{
  "n_layer": 20,
  "d_model": 192,
  "n_head": 2,
  "n_kv_head": 2,
  "head_dim": 96,
  "d_mlp": 512,
  "vocab_size": 4096,
  "activation": "geglu",
  "norm": "rmsnorm",
  "norm_place": "pre",
  "norm_eps": 1e-05,
  "positions": "rope",
  "rope_base": 10000.0,
  "rope_fraction": 1.0,
  "qk_norm": false,
  "attn_scale": 0.102,
  "bias": "none",
  "tie_embeddings": false,
  "parallel_block": false,
  "init": "normal",
  "init_std_qkv": 0.0416,
  "init_std_o": 0.0516,
  "init_std_up": 0.0595,
  "init_std_down": 0.0595,
  "optimizer": "adam_hyperball",
  "lr": 0.00622,
  "beta1": 0.9,
  "weight_decay": 0.0,
  "lr_head": 0.0118,
  "warmup_steps": 201,
  "schedule": "wsd",
  "decay_fraction": 1.0,
  "decay_shape": "pow",
  "final_lr_fraction": 0.05,
  "batch_tokens": 32768,
  "seq_len": 1024,
  "doc_mask": false,
  "train_tokens": 155900000,
  "steps": 4758,
  "dataset": "wikipedia_en"
}
MLP neurons of a small language model. Each row is named by its layer, matrix (gate and up: input weights) and neuron, and shows model dimensions 80-175. Each number is 200 + 40 x the weight over its row's rms, rounded and kept within 0 to 999. A neuron's up and down rows have the sign that makes its largest values positive.
Before each neuron's rows, "fires after" lists the tokens most often just before its 100 highest values on Wikipedia text that the model never trained on.

fires after: "\n", " \"", " E", " “", " en", "==="
L13.gate395,239,180,168,162,266,220,243,138,158,228,162,178,250,212,241,219,231,210,218,232,217,227,175,160,211,163,193,227,188,150,261,222,165,126,157,232,185,218,208,159,162,223,280,263,208,206,225,173,126,173,206,126,135,189,209,181,168,253,230,205,233,279,182,215,196,189,215,195,144,208,150,109,198,188,225,204,288,179,227,215,222,163,173,137,207,154,211,118,195,176,124,251,200,238,152,173
L13.up395,178,212,162,135,258,248,151,207,150,144,262,243,215,170,171,301,257,179,208,109,197,221,240,181,216,206,202,268,179,205,227,209,179,201,170,251,177,176,220,179,157,150,232,197,200,237,218,202,239,196,235,124,203,251,148,237,133,237,135,221,72,205,200,219,206,236,253,225,279,221,183,221,137,217,273,208,134,200,185,187,149,241,252,212,233,184,229,165,224,134,207,238,250,219,161,189

fires after: " c", " rec", "gl", " sub", " red", " b"
L14.gate456,188,207,242,217,174,187,196,182,160,226,181,172,222,162,121,277,226,196,267,171,262,218,178,144,214,143,243,181,200,151,190,130,167,191,222,164,151,207,177,198,219,187,295,147,202,186,206,187,201,245,190,154,192,152,246,200,174,257,228,233,230,164,198,233,167,142,319,177,229,183,147,209,122,189,211,241,131,232,177,149,175,202,223,218,194,227,195,175,177,171,220,265,189,73,173,292
L14.up456,223,167,203,173,180,200,180,291,168,237,228,231,215,149,139,189,225,302,231,185,207,101,240,206,138,235,208,192,217,179,210,163,243,235,286,50,173,211,139,208,235,287,217,254,142,221,235,147,148,212,133,186,243,183,192,255,202,194,207,217,233,191,164,134,255,159,200,277,138,191,212,225,201,181,218,201,178,145,209,251,188,206,231,158,161,251,231,153,238,151,169,199,191,267,181,184

fires after: "\n", " M"
L13.gate504,201,165,267,106,204,161,214,202,248,191,176,153,214,236,131,224,299,192,188,228,186,189,214,207,227,192,200,196,162,147,249,172,248,219,205,178,231,154,189,204,224,196,203,206,221,202,221,138,162,238,228,132,227,241,198,144,209,233,209,168,245,183,200,232,290,175,204,140,248,199,181,225,152,236,154,201,222,228,256,260,209,168,154,231,197,217,144,213,191,200,176,271,199,191,181,180
L13.up504,230,193,201,146,211,134,238,189,208,180,211,78,178,194,184,202,283,124,185,255,221,188,211,250,157,136,195,187,243,147,169,175,219,186,171,266,242,93,229,182,190,177,154,185,248,220,226,231,191,147,215,184,176,223,215,228,155,204,182,207,270,167,233,206,242,189,172,334,140,277,195,206,119,187,210,245,215,135,150,253,198,191,208,240,263,235,208,178,252,170,215,266,213,200,145,247

fires after: "M", " S", "-", "S", " N", "\n"
L15.gate77,183,187,177,189,267,105,186,194,192,224,220,211,250,255,201,301,264,237,153,209,224,238,209,140,250,200,199,186,142,153,191,232,146,128,198,218,217,204,187,159,252,194,252,244,193,258,211,144,309,206,194,158,129,254,239,253,268,323,231,175,234,152,193,240,164,210,152,216,229,138,142,240,235,171,215,156,230,171,256,196,249,182,211,238,205,235,274,223,151,224,275,198,210,228,190,240
L15.up77,266,224,220,144,140,214,248,207,170,259,169,188,225,179,189,238,236,174,166,155,187,207,260,297,289,170,230,161,260,240,152,143,182,263,220,188,178,230,244,201,193,226,257,222,204,215,205,177,188,192,236,113,241,231,193,218,217,210,182,225,174,126,156,184,173,181,223,246,191,278,189,155,211,245,175,247,266,219,184,223,268,240,200,234,209,131,201,194,154,198,183,243,209,223,207,155

fires after: " |", "|"
L7.gate489,298,222,256,233,151,186,222,186,207,248,168,106,253,173,225,177,185,260,262,164,210,109,153,168,237,194,170,188,187,241,310,151,193,211,215,143,224,166,286,236,224,208,172,196,254,213,217,163,169,207,214,155,232,190,153,222,217,212,197,243,278,194,237,215,274,228,207,238,188,226,232,206,184,206,228,170,209,261,214,195,210,149,200,229,125,213,209,224,233,202,231,175,216,115,223,226
L7.up489,211,237,162,154,223,230,175,140,245,200,214,199,213,205,178,238,194,243,194,180,267,193,177,143,276,211,173,159,195,259,235,221,190,154,168,199,202,87,256,199,226,208,207,169,216,163,220,179,262,97,254,254,178,210,270,184,177,196,167,138,278,200,242,195,238,214,221,169,175,216,211,226,233,237,216,237,198,223,208,140,179,233,206,192,178,245,205,204,163,244,264,267,108,129,249,217

fires after: " have", " has", " had", " and", " also", " was"
L5.gate87,173,204,272,175,205,234,173,171,193,219,226,226,159,148,153,171,284,167,287,199,173,140,184,191,254,164,215,246,190,166,154,187,219,231,207,207,229,265,161,245,239,237,196,194,261,254,273,291,208,218,228,203,203,164,202,219,198,246,271,180,143,152,224,136,197,135,140,196,169,244,266,278,130,128,187,228,205,183,169,128,200,234,203,154,236,169,211,215,212,190,190,193,287,188,239,279
L5.up87,224,170,215,207,242,146,224,180,252,156,211,106,191,200,168,197,185,133,216,187,243,169,218,207,243,155,177,125,155,227,224,140,288,175,163,154,176,125,203,133,196,208,165,254,275,273,154,170,158,97,237,142,195,195,129,269,173,200,200,174,172,177,256,251,194,207,195,202,186,220,194,228,169,110,260,230,226,125,291,136,201,213,228,213,196,178,295,171,174,196,260,173,267,227,160,246

fires after: " g", " w", " t", " b", "of", " ext"
L13.gate448,230,224,192,124,231,217,251,224,274,263,177,310,183,256,240,205,206,180,189,157,207,241,164,238,95,243,253,256,196,239,166,166,192,181,248,199,184,188,165,225,224,197,156,214,201,336,237,204,252,237,168,204,133,234,244,169,172,293,123,194,190,167,193,317,214,227,189,190,223,209,213,188,200,192,184,140,207,169,215,218,222,232,243,214,181,184,212,220,252,235,273,161,198,242,182,249
L13.up448,223,193,192,255,178,245,190,272,176,261,193,192,109,198,193,206,148,247,242,151,166,163,199,206,238,237,205,217,272,190,154,208,159,171,257,159,176,212,170,180,148,195,206,245,188,157,265,153,200,148,215,239,209,242,142,233,211,134,222,211,157,162,149,183,202,263,192,190,201,198,157,242,124,199,233,185,139,181,200,147,275,199,267,157,134,257,198,224,140,193,213,222,201,248,215,159

fires after: "\n", " B", "ry", "B", " G"
L9.gate278,204,197,156,166,261,224,263,182,171,231,153,227,161,136,191,174,203,236,204,86,129,193,231,168,260,180,129,229,228,191,201,176,223,144,203,212,180,237,234,246,160,198,127,182,228,241,207,164,214,197,173,177,142,242,244,153,264,190,160,207,229,214,223,159,256,191,211,191,273,96,64,169,146,167,255,189,169,121,249,189,185,182,223,205,210,198,212,209,186,142,204,179,164,199,166,175
L9.up278,266,164,186,181,231,140,176,195,191,194,271,230,170,216,155,217,198,215,214,166,254,204,239,213,209,151,174,119,138,256,159,215,180,188,214,195,217,191,242,242,241,180,244,250,194,221,248,151,171,189,263,202,260,295,204,165,250,223,216,183,159,148,239,165,133,171,216,144,254,191,281,221,226,223,222,210,188,245,178,191,183,174,172,169,160,196,273,210,155,207,153,239,188,194,134,218

fires after: "\n", " G", " (B", "ab", " L"
L10.gate159,253,308,175,181,244,217,203,182,181,212,228,199,107,275,224,226,178,216,227,129,209,202,250,151,169,214,203,172,145,299,169,224,161,210,282,222,214,210,203,253,290,177,245,242,200,257,162,133,223,275,179,195,196,179,207,215,220,193,172,171,282,181,148,258,273,269,264,200,229,197,168,197,192,207,204,166,115,266,216,186,236,137,225,219,248,212,264,132,191,204,184,210,236,199,227,155
L10.up159,187,164,184,178,184,153,196,203,211,105,217,220,175,194,181,181,214,190,230,115,206,241,232,236,198,196,71,179,212,312,140,232,182,199,256,206,220,191,191,160,150,182,229,247,270,193,182,151,156,157,256,154,186,179,276,212,186,248,160,201,214,224,210,241,252,253,186,191,229,173,224,199,190,226,204,192,245,227,278,192,156,177,194,237,218,175,272,225,191,219,156,230,142,225,227,149

fires after: " B", " b", "ig", "eb", "B"
L14.gate390,90,176,165,233,220,211,251,284,158,179,181,216,205,219,288,163,193,129,205,134,110,201,240,188,184,231,170,137,248,222,246,209,199,172,194,174,208,196,145,260,189,142,283,220,194,228,159,185,275,208,142,183,157,137,189,176,198,213,240,188,172,136,158,184,238,199,172,218,281,213,140,196,161,132,137,197,160,189,227,186,189,218,226,223,179,205,225,177,248,180,247,151,215,239,183,176
L14.up390,220,178,227,130,214,171,219,217,226,163,208,224,196,317,156,232,191,216,131,192,262,188,162,187,278,208,213,184,183,135,150,240,229,161,271,150,201,214,148,166,230,226,159,261,219,190,228,146,220,189,212,129,183,260,146,157,185,247,210,177,195,207,214,246,159,237,221,156,247,185,202,211,179,186,208,301,176,220,195,139,166,226,266,208,215,229,211,210,240,251,214,232,230,217,288,232

fires after: " L", " l", " Sant", " d", " fre", "L"
L10.gate405,127,260,229,261,150,194,198,281,220,285,203,180,195,282,243,224,225,186,319,167,168,208,267,236,248,195,199,205,240,218,222,178,220,189,176,165,201,216,295,242,183,191,228,209,206,197,204,182,171,110,190,178,214,214,190,157,172,256,210,212,295,136,182,175,223,196,188,265,149,228,167,148,169,233,245,256,192,117,228,194,225,221,250,191,256,177,184,208,206,191,219,205,214,213,156,161
L10.up405,206,202,173,219,230,174,196,208,194,232,279,210,214,222,203,229,241,150,244,215,211,183,158,187,188,228,165,209,224,209,195,197,187,209,190,226,160,190,102,267,206,219,105,221,164,258,200,230,247,213,232,210,184,294,234,207,192,210,298,162,204,207,238,184,265,169,143,236,166,216,152,151,193,291,215,118,206,143,165,203,223,230,204,164,151,194,121,175,266,237,174,211,154,196,161,124

fires after: ",", "s,", "e,", "ing,", "es,"
L14.gate294,212,284,207,196,311,228,176,222,160,210,224,270,217,228,166,190,201,219,191,117,179,195,183,181,175,129,226,178,208,182,163,180,160,195,153,187,217,64,218,236,217,185,212,240,253,153,245,206,235,168,202,178,227,244,181,151,252,213,288,165,249,202,175,154,123,231,233,282,174,172,242,190,162,246,193,165,135,196,243,166,201,204,200,199,240,222,258,221,122,263,162,162,220,233,184,193
L14.up294,145,202,274,215,204,226,157,225,242,195,213,171,221,253,174,194,174,158,249,272,239,221,194,187,188,181,213,170,187,182,158,165,130,309,180,197,159,223,194,193,203,148,178,218,185,165,208,179,218,224,208,218,166,237,240,323,158,186,197,256,168,218,143,241,150,252,190,209,94,223,217,177,186,238,300,293,209,244,238,233,143,195,208,223,249,135,232,172,254,198,249,174,200,287,170,215

fires after: " G", " B", " b", " g", " T"
L14.gate58,185,200,206,163,243,179,201,215,196,164,146,168,252,260,217,206,212,234,188,203,155,151,212,258,169,200,166,166,163,102,145,170,152,218,224,173,290,269,196,180,234,230,269,178,218,222,262,219,189,242,224,160,139,250,219,209,181,213,232,177,136,224,155,224,181,243,239,214,223,251,207,227,176,150,223,163,202,210,137,251,186,206,217,222,282,262,197,170,227,177,207,189,214,168,218,251
L14.up58,191,188,145,158,203,250,168,217,214,290,125,294,191,225,201,221,154,225,172,225,245,175,253,201,241,206,142,221,270,232,287,204,181,195,205,193,178,269,196,191,135,220,177,268,201,218,256,257,175,213,231,163,186,227,242,222,103,221,218,190,272,228,242,165,187,264,173,212,223,205,161,229,215,154,250,233,187,251,182,172,202,244,190,240,211,188,218,213,165,230,167,257,202,230,281,269

fires after: " |", ",", "s,", "e,", ";", "er,"
L17.gate123,236,251,296,242,165,254,108,263,198,202,258,180,238,211,186,205,194,210,235,136,172,207,215,120,299,192,257,180,239,233,229,216,187,194,164,206,212,238,248,177,263,199,143,224,256,208,227,204,253,171,214,143,176,217,160,255,180,213,244,237,199,143,112,174,149,144,205,284,243,201,264,148,208,238,243,186,111,196,205,216,229,203,169,181,256,192,317,160,175,206,139,161,214,269,159,176
L17.up123,236,239,208,136,189,160,219,170,104,225,190,192,250,166,119,202,219,150,169,238,236,263,243,293,179,215,115,179,154,138,252,206,139,217,262,194,170,240,238,196,164,177,192,272,147,243,203,172,237,187,254,241,176,269,217,195,247,215,214,191,172,255,233,178,173,161,114,185,160,250,191,261,182,195,177,151,132,224,146,217,171,256,180,183,195,227,185,231,264,228,181,159,200,185,253,239

fires after: " |", "er", "|"
L3.gate48,148,242,255,188,204,182,291,176,192,214,210,188,193,209,241,269,167,180,247,133,201,199,118,154,178,229,205,205,210,194,179,242,172,224,215,144,214,253,215,213,221,236,182,229,258,181,240,241,244,200,264,288,216,208,192,191,168,190,175,257,235,146,278,200,206,229,236,189,188,163,102,226,181,220,260,237,219,171,184,159,156,133,195,200,271,198,245,279,267,195,222,207,235,151,205,198
L3.up48,159,194,211,135,197,247,217,143,261,174,269,159,206,163,176,221,213,189,170,185,155,144,147,155,180,240,184,158,201,221,248,187,155,237,101,171,248,218,201,188,154,203,123,256,241,195,232,146,194,130,246,170,214,213,219,235,195,206,189,192,261,187,248,125,186,183,235,144,173,239,156,193,248,233,242,176,205,223,160,163,191,195,220,163,194,289,222,279,204,206,206,154,208,198,206,285

fires after: "S", " L", " un", " (S", " H", " S"
L11.gate55,180,186,217,237,223,217,182,280,122,198,210,201,146,182,190,288,183,206,187,288,245,166,250,219,204,208,202,226,134,180,187,213,215,146,170,174,220,278,223,188,252,274,224,134,261,246,296,168,234,188,203,214,239,165,281,188,177,205,210,234,169,192,149,231,224,186,252,220,231,144,214,130,245,224,222,126,254,140,249,141,216,177,196,289,220,189,204,190,219,186,246,245,266,306,200,169
L11.up55,245,205,193,155,170,199,259,244,207,221,264,228,156,247,221,223,199,86,170,206,210,156,231,222,199,270,141,183,252,232,233,255,195,233,173,219,258,250,163,148,104,196,257,215,219,216,197,258,203,203,209,184,226,220,153,168,225,209,225,266,213,168,224,189,140,179,229,237,230,189,152,202,216,119,187,193,207,143,194,183,250,254,224,210,167,191,189,82,291,221,229,204,199,233,289,103

fires after: " N", " M", " G", " L", " n", " S"
L12.gate285,206,188,231,233,231,213,137,155,286,193,201,278,140,282,255,243,188,216,248,187,145,168,182,225,222,178,220,192,166,194,253,211,160,176,130,202,256,217,210,230,157,253,173,209,170,289,189,155,290,200,240,189,191,208,216,214,244,209,230,229,140,177,202,256,217,171,261,194,263,150,171,182,228,113,264,172,261,263,217,225,215,211,184,234,171,185,146,202,172,129,190,177,172,236,208,213
L12.up285,182,143,169,220,211,230,197,209,187,187,235,194,139,277,164,191,224,140,210,134,148,180,253,313,166,261,180,198,121,236,266,215,204,232,238,172,244,196,185,248,106,205,79,305,149,188,121,255,229,209,161,124,217,267,215,185,153,216,223,141,207,234,225,193,209,255,187,214,168,213,100,199,195,173,258,235,284,190,202,218,196,249,228,179,292,160,184,135,239,166,199,192,181,212,175,179

fires after: " have", " has", " had", " F", "|", " the"
L7.gate136,187,205,299,168,173,230,158,173,198,180,141,228,161,327,121,169,195,197,196,258,167,114,149,236,193,137,187,205,204,202,152,218,178,188,181,220,206,194,123,187,196,196,200,223,213,134,281,203,224,128,241,213,233,220,227,203,185,158,234,152,135,189,144,138,186,221,181,176,204,274,209,230,153,156,212,186,127,194,216,182,203,221,156,141,226,193,222,266,250,190,155,165,190,167,200,161
L7.up136,173,201,202,214,199,203,267,192,175,181,163,213,199,247,187,199,170,210,231,233,145,209,216,169,248,184,165,105,204,200,146,175,185,242,232,214,205,239,178,158,251,216,198,265,191,214,206,191,206,161,255,139,235,239,212,197,260,187,201,183,197,170,184,173,184,170,270,126,202,225,150,183,182,200,193,176,169,176,248,190,170,211,130,205,215,245,238,215,239,295,121,243,222,196,209,208

fires after: " g", " c", " b", " rec", "-c", " pre"
L14.gate317,177,235,264,135,207,168,154,150,177,189,215,233,156,252,201,273,221,209,193,217,206,206,256,224,202,164,191,194,225,202,188,137,241,256,125,151,211,194,235,193,245,188,280,168,165,208,148,210,222,284,219,168,183,252,194,127,283,199,249,158,214,161,178,223,241,178,224,259,223,219,236,174,274,171,189,234,180,266,185,227,183,194,250,207,273,122,221,211,182,186,227,218,243,116,138,248
L14.up317,194,123,221,238,246,258,201,209,246,199,202,165,221,222,237,139,160,242,172,228,257,191,205,162,168,179,179,189,230,244,229,152,179,164,233,258,182,185,177,98,208,233,203,291,177,148,241,128,200,230,208,205,187,205,188,292,189,161,249,220,243,147,213,189,204,189,175,277,215,219,177,211,193,187,242,255,191,214,207,119,220,207,247,194,190,192,166,174,216,195,123,181,227,239,217,307

fires after: "\n", " \"", " pro"
L14.gate335,264,167,213,190,241,206,172,218,263,177,186,153,184,195,188,149,235,190,223,220,134,245,199,246,211,137,221,208,164,212,165,209,136,220,207,318,181,241,185,216,252,226,197,187,245,228,215,231,119,152,200,163,239,208,250,250,161,197,245,226,203,200,219,202,179,222,205,172,192,174,157,161,202,236,205,142,234,220,184,188,254,286,180,209,186,162,211,193,195,127,218,230,148,211,215,177
L14.up335,183,215,178,197,89,171,208,239,118,272,128,151,187,226,227,183,182,170,211,202,207,178,162,171,235,148,208,172,233,125,212,209,252,193,165,174,205,203,195,231,241,183,304,206,184,238,186,179,189,207,179,180,227,171,164,190,223,184,212,124,224,185,205,207,269,296,194,208,196,196,179,234,241,157,236,261,231,149,151,264,170,111,131,230,172,178,186,173,204,211,194,161,205,172,176,147

fires after: " L", ".", "\n", " l", "L", " t"
L12.gate503,196,213,171,200,255,202,183,150,200,148,181,231,141,297,207,246,204,213,167,197,212,134,201,216,241,192,197,240,194,246,204,196,142,176,186,234,232,158,261,185,205,187,154,209,164,214,212,153,214,152,260,244,101,180,231,159,114,283,184,165,277,139,201,246,200,202,188,206,172,233,161,239,246,260,195,200,157,213,174,164,259,282,193,216,271,166,173,185,217,216,217,194,222,232,239,215
L12.up503,211,239,126,237,192,160,109,208,182,215,192,253,158,175,230,195,224,146,263,172,170,231,216,212,205,215,164,194,252,242,197,234,115,244,186,233,182,195,147,148,236,253,156,148,258,237,198,180,257,239,119,219,256,235,207,164,230,127,217,165,316,181,262,192,276,198,127,175,142,203,244,281,244,275,183,221,170,184,210,196,214,195,180,192,220,239,133,180,179,250,182,244,219,145,197,236

fires after: " b", " B", " g", " t", "B"
L11.gate475,201,274,184,184,142,187,174,204,227,243,176,301,196,160,198,240,142,216,231,159,205,196,260,173,70,204,199,209,200,238,234,90,174,248,215,178,204,229,243,238,202,210,206,194,286,306,180,235,229,220,222,186,220,168,156,149,181,155,210,174,138,165,173,255,153,189,245,208,230,139,204,161,193,83,214,213,224,137,179,152,276,217,163,215,272,159,204,208,152,255,223,251,218,230,202,204
L11.up475,155,211,160,187,249,193,214,195,243,254,227,233,129,186,210,278,131,215,204,197,152,193,216,226,224,247,137,150,222,210,228,173,188,230,254,176,245,218,124,183,206,226,261,269,163,251,201,228,256,196,257,186,227,162,208,136,161,211,193,164,178,189,206,169,300,245,154,186,196,166,161,232,217,264,164,254,298,218,154,223,201,188,277,194,167,163,192,244,114,222,271,218,192,211,205,200

fires after: " S", "S", " e", " s", "es"
L13.gate47,261,236,183,194,179,234,184,249,184,174,230,201,127,297,225,227,120,173,225,232,233,169,177,235,145,232,255,218,154,211,218,174,210,217,191,216,248,154,118,181,168,255,210,218,182,240,257,201,195,137,237,241,227,193,217,192,190,228,175,182,236,178,198,233,243,186,175,222,254,201,126,232,201,203,258,185,248,231,223,201,184,145,169,210,143,125,174,162,129,146,218,194,218,248,257,271
L13.up47,173,205,161,167,193,240,190,176,288,177,301,192,197,250,180,196,150,254,221,256,206,220,200,281,162,271,123,116,159,216,241,194,233,252,184,184,223,182,170,207,121,143,215,174,137,209,296,134,168,161,264,214,203,260,217,229,239,251,220,193,224,232,236,247,203,211,190,232,223,199,192,231,191,232,222,111,210,197,223,230,187,183,294,235,174,157,207,94,178,217,260,170,236,180,216,201

fires after: " K", " S", " H", " c", " tr", " (S"
L11.gate226,156,114,235,195,186,149,192,207,223,206,172,210,139,217,162,223,245,270,177,129,216,212,189,192,248,260,223,171,194,145,193,252,164,184,204,152,214,228,154,125,286,232,247,184,218,117,229,179,302,222,200,258,199,163,208,198,156,237,221,154,218,179,180,182,238,225,199,174,161,176,239,217,243,253,264,272,214,265,180,212,208,244,184,256,150,141,292,175,197,212,119,189,260,226,161,210
L11.up226,172,181,125,216,157,184,222,126,225,213,188,239,181,209,249,329,216,123,166,182,209,171,246,217,202,203,177,150,126,212,178,199,174,175,240,163,255,181,199,185,172,247,258,195,206,201,226,197,278,170,207,171,315,195,145,196,236,187,200,156,180,258,149,246,152,188,149,230,207,133,155,237,248,214,234,171,209,200,184,250,105,167,219,226,185,127,210,117,169,191,259,194,199,192,304,163

fires after: " G", "G", " g", " D", "B"
L12.gate426,218,208,219,130,335,238,221,149,244,201,170,214,144,289,234,219,198,239,169,102,184,249,266,264,196,161,190,119,170,225,148,216,192,243,209,166,246,165,235,192,145,176,219,231,250,235,174,224,181,196,176,198,271,250,203,138,252,166,167,242,226,187,212,263,177,269,199,177,260,172,154,168,169,158,275,233,144,193,191,152,214,104,243,291,207,152,196,196,201,252,194,177,192,172,201,202
L12.up426,210,221,172,222,122,227,278,176,188,315,158,208,146,148,208,156,119,168,253,179,126,250,253,244,229,162,226,231,222,267,126,200,155,127,263,144,276,176,191,224,236,174,196,176,194,184,236,173,192,173,153,185,230,232,204,205,251,283,209,142,247,120,187,163,170,200,222,165,134,195,177,205,186,165,212,256,145,189,218,224,217,202,152,234,256,214,239,250,199,167,255,189,215,236,147,246

fires after: " \"", " S", " s", " N", " un"
L13.gate426,232,158,193,181,187,213,166,183,217,162,173,224,180,270,238,250,206,199,279,235,152,194,250,182,187,224,204,179,197,155,248,256,124,184,222,245,207,202,166,175,171,193,254,254,140,182,189,247,279,184,189,189,223,284,168,262,197,256,204,273,226,230,195,171,194,209,260,223,224,284,147,245,122,117,200,213,268,178,305,201,190,228,177,272,269,208,220,180,259,199,215,178,201,187,253,156
L13.up426,248,175,236,124,168,161,229,188,167,104,173,175,212,244,193,145,156,188,143,159,250,181,221,213,233,257,279,226,212,157,209,228,254,181,207,135,200,237,290,137,223,257,280,170,129,200,226,222,275,141,223,220,228,226,268,250,138,181,221,163,216,207,132,232,164,179,218,269,181,206,173,220,148,194,209,133,214,210,176,142,203,240,175,192,214,133,218,223,218,193,185,191,136,287,189,193

fires after: "\n", " b"
L10.gate475,260,155,235,215,250,189,203,211,178,233,184,300,148,223,207,224,169,192,231,214,179,175,173,201,224,186,221,180,126,208,165,222,221,113,246,217,204,221,155,205,154,236,270,154,153,235,207,174,200,185,246,91,229,256,251,197,200,150,153,138,179,208,238,212,205,216,155,178,214,195,125,276,203,213,115,166,193,277,175,150,185,156,206,235,193,196,119,155,217,109,227,258,212,179,111,177
L10.up475,279,201,227,193,178,175,226,160,196,191,254,183,207,156,266,148,181,231,259,199,238,157,223,225,145,218,245,202,217,196,198,196,243,217,227,204,169,159,182,169,239,175,220,224,150,218,173,194,168,182,173,236,179,271,265,155,158,202,202,188,241,169,228,185,252,215,266,261,238,134,216,155,49,166,198,259,166,211,205,169,221,148,157,171,281,213,170,147,260,202,241,233,177,193,223,181

fires after: " w", " W", " b", " Sw"
L13.gate87,172,186,218,121,229,162,195,193,161,208,200,237,192,167,185,234,281,202,288,148,181,224,220,181,223,214,193,224,201,219,156,220,85,212,247,192,180,177,278,211,202,163,170,283,150,267,228,223,247,177,211,183,251,201,276,67,194,208,249,236,224,229,182,327,170,224,250,138,244,214,192,146,185,205,186,245,217,188,237,183,175,236,127,198,206,211,214,188,151,217,229,243,188,212,311,209
L13.up87,149,190,182,192,179,280,201,232,178,279,200,179,174,147,242,242,214,180,202,196,112,220,153,164,236,276,218,177,225,232,174,183,191,257,230,164,189,148,133,212,237,167,116,201,168,144,244,213,124,205,203,185,174,178,129,99,255,203,210,240,220,206,181,156,172,203,240,180,197,224,118,207,157,234,213,227,212,246,178,237,206,220,199,234,157,160,181,210,204,220,247,252,168,216,203,234

fires after: " t", " T", " qual", " g", "ur", " S"
L14.gate465,244,284,164,196,274,174,165,250,227,207,242,256,205,228,243,277,274,239,238,192,175,182,222,260,190,218,216,271,238,200,196,149,158,211,244,135,284,265,136,238,254,196,234,188,216,246,204,174,200,170,144,208,185,226,202,174,196,228,293,168,206,262,158,248,172,169,164,242,200,176,175,212,182,208,238,236,256,169,216,105,150,198,214,238,108,183,180,238,223,219,242,223,198,220,237,181
L14.up465,256,178,182,89,228,215,127,161,193,232,142,272,262,241,182,232,230,151,206,221,241,93,211,261,183,229,175,259,235,181,277,209,176,138,232,137,228,229,216,266,182,145,196,252,211,152,269,202,250,215,191,222,80,217,264,193,137,246,185,231,175,198,249,188,227,151,200,214,186,204,148,210,167,230,115,268,224,228,200,200,211,255,199,217,165,180,187,248,150,230,254,193,107,188,169,166

fires after: " L", " c", " C", "L"
L11.gate163,226,223,191,247,147,183,174,206,232,216,245,287,215,229,229,178,118,137,187,207,217,161,186,217,195,229,180,214,157,249,193,116,148,204,172,237,220,217,296,246,248,213,184,227,236,288,209,143,198,234,304,201,182,190,224,257,202,148,237,231,133,120,226,217,245,226,250,201,166,189,158,165,230,192,259,192,213,159,185,217,226,284,234,230,252,172,229,217,253,153,233,213,236,199,185,203
L11.up163,206,161,163,199,191,257,112,134,259,199,264,240,158,223,182,195,155,199,230,207,232,176,219,152,211,208,169,208,216,173,154,193,184,228,139,188,188,172,187,240,240,233,202,181,142,257,219,241,246,186,133,185,186,247,136,264,287,183,215,184,193,232,214,251,201,195,177,207,190,214,137,263,214,310,220,162,108,255,222,217,226,259,219,277,221,195,192,204,263,221,251,297,229,161,166,199

fires after: "-", " \"", " s", "\n", " “"
L13.gate223,200,217,154,184,199,219,200,236,197,176,138,196,220,291,240,214,183,250,206,248,194,176,220,229,216,203,169,203,161,171,274,199,134,155,173,264,206,239,189,219,185,180,251,152,202,291,205,250,173,111,205,185,125,209,265,242,175,274,271,212,202,314,156,215,255,157,179,156,160,269,180,187,231,234,187,169,237,177,215,221,244,239,257,199,227,190,158,218,182,158,184,196,187,170,216,165
L13.up223,165,192,239,209,166,213,245,189,297,209,161,237,183,192,167,234,165,191,173,200,176,260,220,194,202,176,220,155,234,249,249,194,198,237,212,180,250,224,148,171,206,221,247,212,193,224,207,200,180,163,197,153,132,200,202,250,134,175,148,218,132,248,145,211,192,190,224,157,183,154,142,188,168,172,182,194,223,90,157,191,237,182,176,253,212,170,184,228,204,254,221,223,139,210,215,195

fires after: " b", " \"W", " St", " mov", " g"
L13.gate44,178,249,191,140,183,261,242,210,182,229,175,215,181,282,195,192,199,199,243,151,273,127,211,193,176,165,245,248,202,226,212,127,161,229,225,197,232,155,226,191,214,177,181,147,208,239,171,252,289,204,225,176,200,192,232,156,241,225,154,194,276,185,192,267,225,276,193,197,270,203,166,151,189,229,246,167,223,151,139,115,239,153,226,256,213,152,157,274,239,233,225,156,193,223,220,251
L13.up44,144,286,204,228,189,210,194,163,226,189,145,129,228,208,248,326,229,181,211,134,174,200,221,161,172,137,172,150,211,196,185,247,116,217,243,185,210,195,296,220,199,277,297,227,227,246,197,180,190,182,193,202,148,230,163,241,227,246,249,210,193,205,200,288,153,155,152,185,186,169,225,242,157,204,224,222,154,196,226,216,205,170,177,233,210,258,216,148,162,249,163,198,214,146,220,175